Part of a small language model's weights.
Architecture: RMSNorm before each block, biases on query, key and value, untied embeddings, attention and MLP in parallel.
Training: a variant of Adam for these matrices, 142M tokens, 8667 steps.
MLP neurons of a small language model. Each row is named by its layer, matrix (gate and up: input weights) and neuron, and shows model dimensions 0-127. Each number is 200 + 20 x the weight over its row's rms, rounded and kept within 0 to 999. A neuron's up and down rows have the sign that makes its largest values positive.
A block is one neuron, or neurons of one layer that tend to fire together. After each block is what it responds to, as a language model described it from the Wikipedia text at the highest values.

L6.gate1,195,218,170,216,210,221,175,233,173,197,198,206,205,185,226,197,192,216,197,226,200,206,211,216,203,159,218,190,194,208,225,218,191,169,257,189,205,170,192,228,192,195,205,216,208,204,189,193,203,221,183,231,233,217,241,168,197,190,203,195,187,214,202,206,199,162,189,193,197,206,187,163,173,168,204,197,200,188,199,206,221,182,215,191,279,227,195,169,194,210,218,188,159,162,205,192,197,193,207,170,194,207,216,210,214,183,174,197,227,210,232,217,218,207,198,198,200,221,195,203,161,195,227,173,185,171,204,229
L6.up1,206,195,191,178,221,216,182,224,219,201,173,177,194,209,219,173,203,202,196,220,241,217,179,195,215,217,174,191,200,184,232,179,222,200,215,211,203,147,200,176,212,202,200,179,241,211,178,192,228,188,170,181,183,206,239,185,203,225,233,218,183,197,178,210,207,178,235,198,181,181,180,195,200,165,198,195,163,213,213,202,230,198,190,244,241,219,225,213,196,221,186,224,222,199,164,197,206,177,217,182,209,192,209,203,200,178,195,223,203,188,208,195,188,211,188,186,240,220,191,187,205,186,211,211,207,204,221,186
L6.gate5,214,186,203,241,213,181,220,203,188,238,211,223,204,210,208,213,164,195,205,215,201,244,191,192,187,177,220,184,162,197,178,172,216,209,187,237,207,204,203,166,216,223,227,229,185,179,209,197,221,199,223,172,200,147,184,220,186,186,166,201,190,178,186,203,199,204,216,185,241,189,206,215,214,183,194,223,176,221,222,189,179,222,212,179,189,204,170,193,190,208,203,214,165,209,246,216,220,169,212,171,183,200,218,171,217,189,211,165,197,189,184,209,187,212,174,193,231,192,230,195,210,226,191,208,192,191,175,215
L6.up5,175,169,193,194,207,185,202,242,195,249,175,203,196,168,207,217,208,237,212,221,214,210,181,193,217,206,169,183,205,221,228,182,210,209,196,207,241,210,196,195,222,185,218,230,187,181,185,176,177,219,231,196,187,200,174,214,223,149,194,189,196,187,209,194,210,202,200,167,186,192,176,203,184,185,199,208,175,189,175,229,212,196,202,193,216,202,181,205,173,185,194,183,186,262,208,214,159,205,225,207,229,211,210,212,170,244,177,184,175,198,157,204,178,170,215,185,180,239,203,221,200,220,228,195,199,166,205,213
L6.gate453,206,211,226,197,201,221,186,193,197,186,221,245,187,212,178,214,194,223,251,216,216,182,212,202,197,184,209,161,183,184,197,239,211,170,231,222,209,204,169,217,181,183,258,190,205,178,189,205,203,218,160,221,175,158,205,239,228,160,194,188,183,195,212,207,233,192,186,174,199,196,197,187,216,171,182,193,185,198,219,210,174,231,211,201,214,235,212,210,196,177,251,215,198,211,182,187,186,181,185,199,182,168,213,226,201,202,177,200,185,186,219,221,163,167,205,219,196,215,190,199,205,220,199,188,194,191,178,200
L6.up453,190,219,217,215,193,180,175,190,208,180,221,210,218,224,200,196,196,187,202,234,182,198,217,198,173,194,215,155,197,200,201,208,192,202,211,217,195,179,215,180,228,188,200,204,225,206,220,227,202,172,207,184,180,192,172,224,240,188,189,174,219,197,192,186,213,160,205,209,179,224,180,196,235,189,159,199,223,209,173,244,184,223,212,187,216,206,203,220,204,205,211,214,178,172,201,185,178,198,182,207,194,196,200,211,231,221,191,206,216,158,207,239,188,153,168,191,210,199,229,184,211,244,203,141,159,204,228,225
L6.gate462,180,188,198,184,223,185,178,197,202,182,201,214,208,188,164,190,232,225,220,189,188,175,206,195,163,207,198,175,212,193,214,243,216,216,188,163,199,231,166,180,217,165,209,178,176,173,210,194,182,180,193,196,178,203,199,187,179,163,218,207,201,198,245,186,173,178,190,182,180,225,208,154,191,207,198,206,207,197,212,186,199,162,183,194,218,204,238,194,178,181,212,184,183,213,204,211,213,220,173,210,205,219,182,209,206,234,167,204,203,245,222,186,169,224,205,244,205,211,208,194,198,201,224,170,193,239,196,202
L6.up462,218,183,172,209,205,239,194,226,212,203,187,213,199,195,198,163,211,205,212,211,174,183,192,180,193,193,191,194,175,202,217,183,206,210,203,215,227,191,189,191,175,232,195,193,189,218,210,221,178,217,215,164,212,169,214,188,226,157,184,184,198,216,201,187,204,199,214,225,222,214,191,204,206,210,199,197,207,203,178,204,182,224,218,199,182,196,211,221,162,201,167,217,201,169,196,155,179,231,212,195,179,210,211,208,193,178,220,177,198,204,215,192,211,185,191,190,203,162,193,193,223,228,234,164,211,220,197,196
Start of split words. Opening fragments of words broken into several tokens, especially partial-byte pieces of Chinese or Japanese characters in names, and word starts like w(ounded), co(-star), V(isible).

L9.gate510,199,175,217,207,191,226,200,200,191,221,170,232,224,211,216,217,199,207,242,234,200,201,217,231,214,192,214,228,254,190,230,193,171,205,214,214,232,241,187,182,211,168,213,197,195,210,206,200,175,186,217,229,181,228,234,180,198,219,192,243,197,190,230,174,195,172,204,188,250,200,160,174,215,207,212,209,220,201,206,186,191,218,189,194,186,255,226,201,204,227,204,200,189,197,179,210,219,206,201,199,209,163,191,200,179,203,210,179,172,210,196,182,212,170,177,217,161,202,221,204,220,190,219,233,204,195,153,187
L9.up510,188,168,217,194,132,192,181,223,207,217,192,205,208,245,218,200,222,207,205,170,167,189,183,194,222,193,178,187,180,216,211,186,203,194,183,200,208,199,212,201,236,190,197,177,217,202,189,218,214,170,151,208,230,176,188,204,211,200,231,157,216,196,210,191,167,179,200,165,198,178,183,206,176,201,205,197,204,201,199,202,184,195,183,196,201,215,185,214,233,207,189,200,196,222,232,165,185,214,188,157,169,220,193,180,178,204,171,193,220,213,193,196,168,172,204,197,236,198,200,206,177,213,192,206,194,183,218,163
Wikipedia table markup. Pipe tokens opening table header rows and |---|---| separator lines, mostly in chart, tracklist, goals and election tables; also on/in/of before dates or figures and scattered mid-word pieces.

L4.gate144,214,178,206,163,150,220,187,217,184,234,186,197,220,198,204,243,215,218,210,172,179,180,211,186,196,199,212,197,196,198,212,187,185,205,203,216,191,209,173,189,220,186,212,185,205,170,206,205,217,169,171,188,188,203,201,203,186,212,204,248,199,179,196,210,193,205,215,194,212,197,175,184,217,242,235,197,249,225,190,166,166,220,237,183,193,189,250,188,210,199,189,175,234,189,184,197,224,215,163,211,183,186,226,222,183,175,209,196,221,239,191,171,161,222,185,189,222,191,211,185,194,197,233,219,198,206,163,211
L4.up144,217,179,205,162,224,163,178,219,228,178,210,196,191,195,209,213,232,188,196,162,181,194,204,204,199,227,205,199,205,200,177,230,190,218,186,191,185,229,180,242,228,149,188,204,220,199,182,162,188,164,194,186,226,203,197,194,210,183,179,205,223,197,158,218,205,183,216,218,186,198,204,154,227,197,206,222,190,202,226,195,193,219,216,182,195,195,180,211,222,180,213,210,206,223,207,188,209,219,203,169,233,189,182,215,213,221,191,219,199,175,171,209,194,189,204,197,182,184,199,177,178,155,205,176,210,175,231,185
L4.gate348,212,193,204,200,196,207,192,185,211,194,172,203,200,190,197,245,226,176,198,172,182,209,203,216,210,201,191,201,213,219,200,194,187,195,174,181,159,174,226,210,173,162,207,204,193,166,179,187,136,187,188,182,207,251,190,205,204,224,176,206,190,192,203,202,242,213,178,157,218,199,242,201,201,227,190,209,180,179,221,219,194,192,188,151,219,205,217,185,167,193,229,178,197,214,229,227,228,175,207,192,194,204,194,189,209,217,193,215,207,202,231,203,196,216,183,215,183,221,217,153,182,183,191,200,186,203,161,205
L4.up348,183,170,168,181,222,224,177,206,241,202,198,207,209,198,190,240,199,155,192,180,210,209,185,228,229,170,235,203,211,188,157,200,190,172,196,203,204,218,208,198,211,206,166,223,215,194,200,156,198,189,175,198,208,194,188,196,207,212,186,212,191,195,204,210,210,216,175,187,209,209,261,203,186,222,199,215,186,168,226,184,232,180,188,213,181,193,217,195,189,203,210,196,185,222,248,208,203,206,182,205,201,177,199,167,186,217,212,245,221,202,190,183,221,211,191,203,227,216,213,160,186,198,207,214,188,194,169,183
L4.gate437,238,216,206,215,196,196,180,174,189,194,198,217,188,222,174,217,224,207,186,200,203,215,234,190,214,196,198,207,207,205,211,219,219,212,222,190,201,162,175,195,213,228,205,201,186,194,236,203,226,156,195,196,202,209,210,222,189,207,187,188,227,188,182,194,226,187,229,197,192,189,221,197,209,229,182,192,217,202,196,140,206,201,183,163,239,174,203,198,221,188,203,197,226,206,215,189,209,198,171,216,202,184,199,204,188,197,205,218,275,188,220,179,174,224,199,196,184,192,228,150,192,233,229,196,203,179,240,175
L4.up437,222,194,201,185,190,222,188,189,167,219,237,220,200,227,208,225,212,203,180,214,217,216,187,180,178,204,183,209,236,212,173,184,200,203,222,203,214,183,234,224,162,200,201,171,170,190,195,209,228,204,199,161,232,236,191,191,182,219,196,213,180,184,179,177,201,250,207,192,206,170,228,203,189,197,209,196,210,211,168,208,175,197,209,192,193,195,209,218,192,237,201,212,166,151,200,233,219,203,222,152,230,198,176,208,198,204,197,241,174,231,203,227,201,193,175,224,190,174,191,167,194,220,195,186,210,207,150,206
L4.gate496,214,177,252,181,175,210,176,199,223,231,222,215,221,196,210,221,208,199,201,223,194,208,188,218,191,188,233,202,160,226,191,186,152,175,221,196,186,243,248,173,222,203,189,222,202,199,218,209,213,185,210,181,154,210,192,189,175,231,214,200,177,188,189,194,200,170,197,203,200,216,217,248,215,175,197,222,209,195,209,194,194,165,198,216,237,204,217,181,175,184,212,158,188,164,205,208,209,208,210,184,207,176,204,178,177,205,204,236,244,219,172,177,178,213,189,202,149,233,200,169,184,225,164,190,197,179,216,214
L4.up496,224,202,188,194,184,222,259,185,174,255,211,222,187,223,181,242,178,192,250,206,186,190,225,213,208,201,203,156,191,219,220,167,200,226,210,198,203,195,199,229,176,216,207,193,209,199,194,195,218,192,178,229,184,204,190,202,175,159,176,187,214,168,212,219,223,215,197,205,213,154,221,217,164,227,225,220,195,241,208,214,206,202,221,185,211,194,239,203,201,179,183,209,219,176,175,183,191,208,175,209,207,191,184,228,204,203,214,183,194,185,227,234,193,191,225,196,222,226,197,185,191,187,201,224,209,221,196,214
Mid-word "ep" fragments. Mostly the word-internal piece "ep" (St-ep, R-ep-rise, Jaide-ep, cop-ep-ods, de-ep-ens, Spac-ep-ort), plus other mid-word or title fragments like ort, ally, ress.

L4.gate159,213,176,215,203,185,192,154,159,172,187,213,231,215,204,176,217,199,204,225,220,197,187,209,195,200,176,183,206,174,197,184,196,194,184,217,185,205,186,251,206,187,199,230,206,173,186,197,226,206,182,190,162,181,188,203,180,186,196,216,172,221,185,211,192,226,210,194,184,185,217,192,225,177,215,172,218,192,184,227,232,204,216,226,177,216,203,217,212,229,225,207,172,172,157,187,179,213,191,181,215,182,187,217,149,238,198,194,168,219,206,182,189,183,193,171,235,212,183,248,162,185,179,164,236,200,217,196,205
L4.up159,173,204,201,183,226,236,226,167,191,222,171,189,154,201,186,230,220,224,179,206,174,236,212,213,209,195,194,201,237,155,233,208,209,201,215,198,208,144,224,207,228,195,195,202,178,206,181,192,157,182,193,190,213,261,222,217,199,201,179,169,212,217,226,216,203,177,211,168,230,209,189,196,197,182,209,208,187,182,205,219,201,209,214,188,180,235,196,196,199,211,180,177,195,216,219,196,220,237,197,201,205,208,189,180,194,200,180,185,222,193,227,210,197,193,213,195,201,196,205,202,191,197,201,195,199,186,191,187
L4.gate209,189,200,193,214,213,204,194,206,152,225,211,215,206,179,226,214,177,229,215,218,191,213,224,226,188,174,174,171,213,190,190,218,202,179,190,235,210,192,201,226,206,170,231,196,193,208,185,192,213,203,236,199,177,207,198,212,204,185,232,207,180,195,213,222,196,204,200,171,206,192,212,185,181,147,216,224,203,181,223,217,205,221,195,191,212,241,201,209,166,222,204,189,205,203,210,194,197,205,201,211,214,167,207,193,185,212,223,170,159,212,235,186,194,189,191,217,178,225,194,222,169,174,198,217,191,181,204,185
L4.up209,222,202,171,174,219,212,161,170,227,204,228,152,195,213,220,190,197,176,226,183,197,196,204,179,164,202,163,176,177,174,210,206,215,205,230,228,203,218,209,224,211,207,175,181,190,191,187,195,200,208,229,200,206,203,216,188,199,217,194,188,196,208,187,201,216,182,210,217,218,193,221,188,221,185,172,186,158,192,205,198,164,217,207,213,164,230,180,227,185,230,232,194,212,157,201,216,219,205,213,193,206,172,208,244,222,206,205,207,180,209,201,231,197,159,206,226,187,199,199,183,222,181,180,194,189,170,221,177
L4.gate395,215,208,182,222,211,197,190,193,205,213,195,232,173,175,204,245,186,200,209,214,192,235,208,239,181,199,220,212,179,209,247,207,216,200,186,195,188,185,234,184,188,172,197,188,183,205,217,201,198,191,190,153,216,216,221,198,211,264,181,207,163,166,256,178,175,196,224,171,219,207,196,205,202,214,227,187,211,210,198,220,222,180,185,196,216,151,214,226,187,208,219,235,180,182,196,229,182,164,204,181,202,188,202,187,165,192,177,191,181,227,204,191,191,208,197,207,207,186,206,176,213,204,209,237,222,194,217,212
L4.up395,217,213,194,227,212,183,185,217,179,231,211,202,189,179,187,180,207,198,181,218,226,162,194,203,190,200,230,203,176,221,187,191,196,214,192,222,192,216,190,215,237,193,192,178,180,182,174,208,208,203,210,175,269,223,174,230,209,258,201,218,168,169,235,204,231,181,198,187,203,197,198,187,202,192,198,213,203,195,189,216,177,157,168,194,205,211,183,182,206,226,188,155,192,225,203,191,197,214,222,182,223,198,201,169,195,216,216,218,196,191,194,171,192,197,199,181,189,189,207,158,185,218,211,220,189,199,212,182
L4.gate448,211,185,204,248,240,215,202,203,183,212,193,199,218,180,216,203,206,205,227,184,194,199,209,207,184,182,198,218,188,211,186,212,186,210,193,182,190,203,211,218,214,203,212,207,181,212,228,206,194,208,202,173,220,248,235,205,207,222,198,206,173,159,226,221,214,170,175,180,222,187,203,188,186,184,220,194,219,208,195,197,195,189,173,168,244,185,211,181,175,205,191,191,191,163,176,188,173,181,240,205,218,256,200,187,188,186,200,216,183,222,260,210,197,224,210,200,162,204,179,202,180,165,171,228,197,180,177,212
L4.up448,198,208,200,209,181,210,209,186,170,193,164,204,176,212,195,233,183,184,240,176,188,207,204,177,219,190,209,197,183,222,195,196,210,240,202,212,202,218,195,228,197,178,184,208,194,236,159,211,188,203,222,230,194,195,183,192,209,199,190,171,212,174,192,210,214,187,236,169,214,195,231,187,202,200,190,162,231,189,199,197,166,215,209,215,206,206,174,190,201,207,219,156,179,200,208,203,209,197,212,169,176,230,175,187,190,220,152,225,217,208,173,220,195,175,194,195,233,199,189,216,239,210,163,206,182,187,169,188
Word-start fragments, esp. key(boards). Opening pieces of multi-token words, strongest for key in keyboards in band personnel lists, also mon(sters), Bang(oura), Dev(gan) and "went on".

L9.gate218,208,212,198,193,196,174,202,200,203,192,191,185,220,210,160,218,214,198,247,221,178,208,218,196,171,183,162,236,168,221,190,204,199,179,204,181,195,218,201,203,199,178,197,160,215,217,194,191,200,208,208,195,225,180,173,214,191,244,209,175,187,183,206,196,195,184,186,183,205,209,211,176,223,225,191,186,211,167,219,210,237,221,179,179,204,191,216,180,178,214,206,193,197,201,178,208,223,182,226,202,238,195,211,199,217,214,187,198,166,199,207,186,144,202,184,214,171,214,252,201,195,175,192,178,221,203,207,227
L9.up218,242,170,205,194,194,181,187,206,186,232,192,153,192,187,188,214,210,168,194,203,191,223,216,168,207,172,155,206,182,173,183,209,164,167,216,162,173,202,200,177,198,213,199,199,181,208,231,171,219,173,200,179,212,196,203,232,197,238,176,162,204,210,205,216,198,194,221,179,196,214,196,187,226,248,200,202,223,178,195,211,191,205,213,217,195,200,179,209,195,235,216,192,197,222,182,179,187,211,188,206,211,186,220,204,157,222,181,209,187,188,209,183,179,209,199,198,184,176,258,188,223,185,172,205,200,203,223,184
Units and word fragments. Unit abbreviations such as ft, inches, and p (penalties) in stat or elevation lines, plus early word pieces of names, e.g. Reg-is, St-art.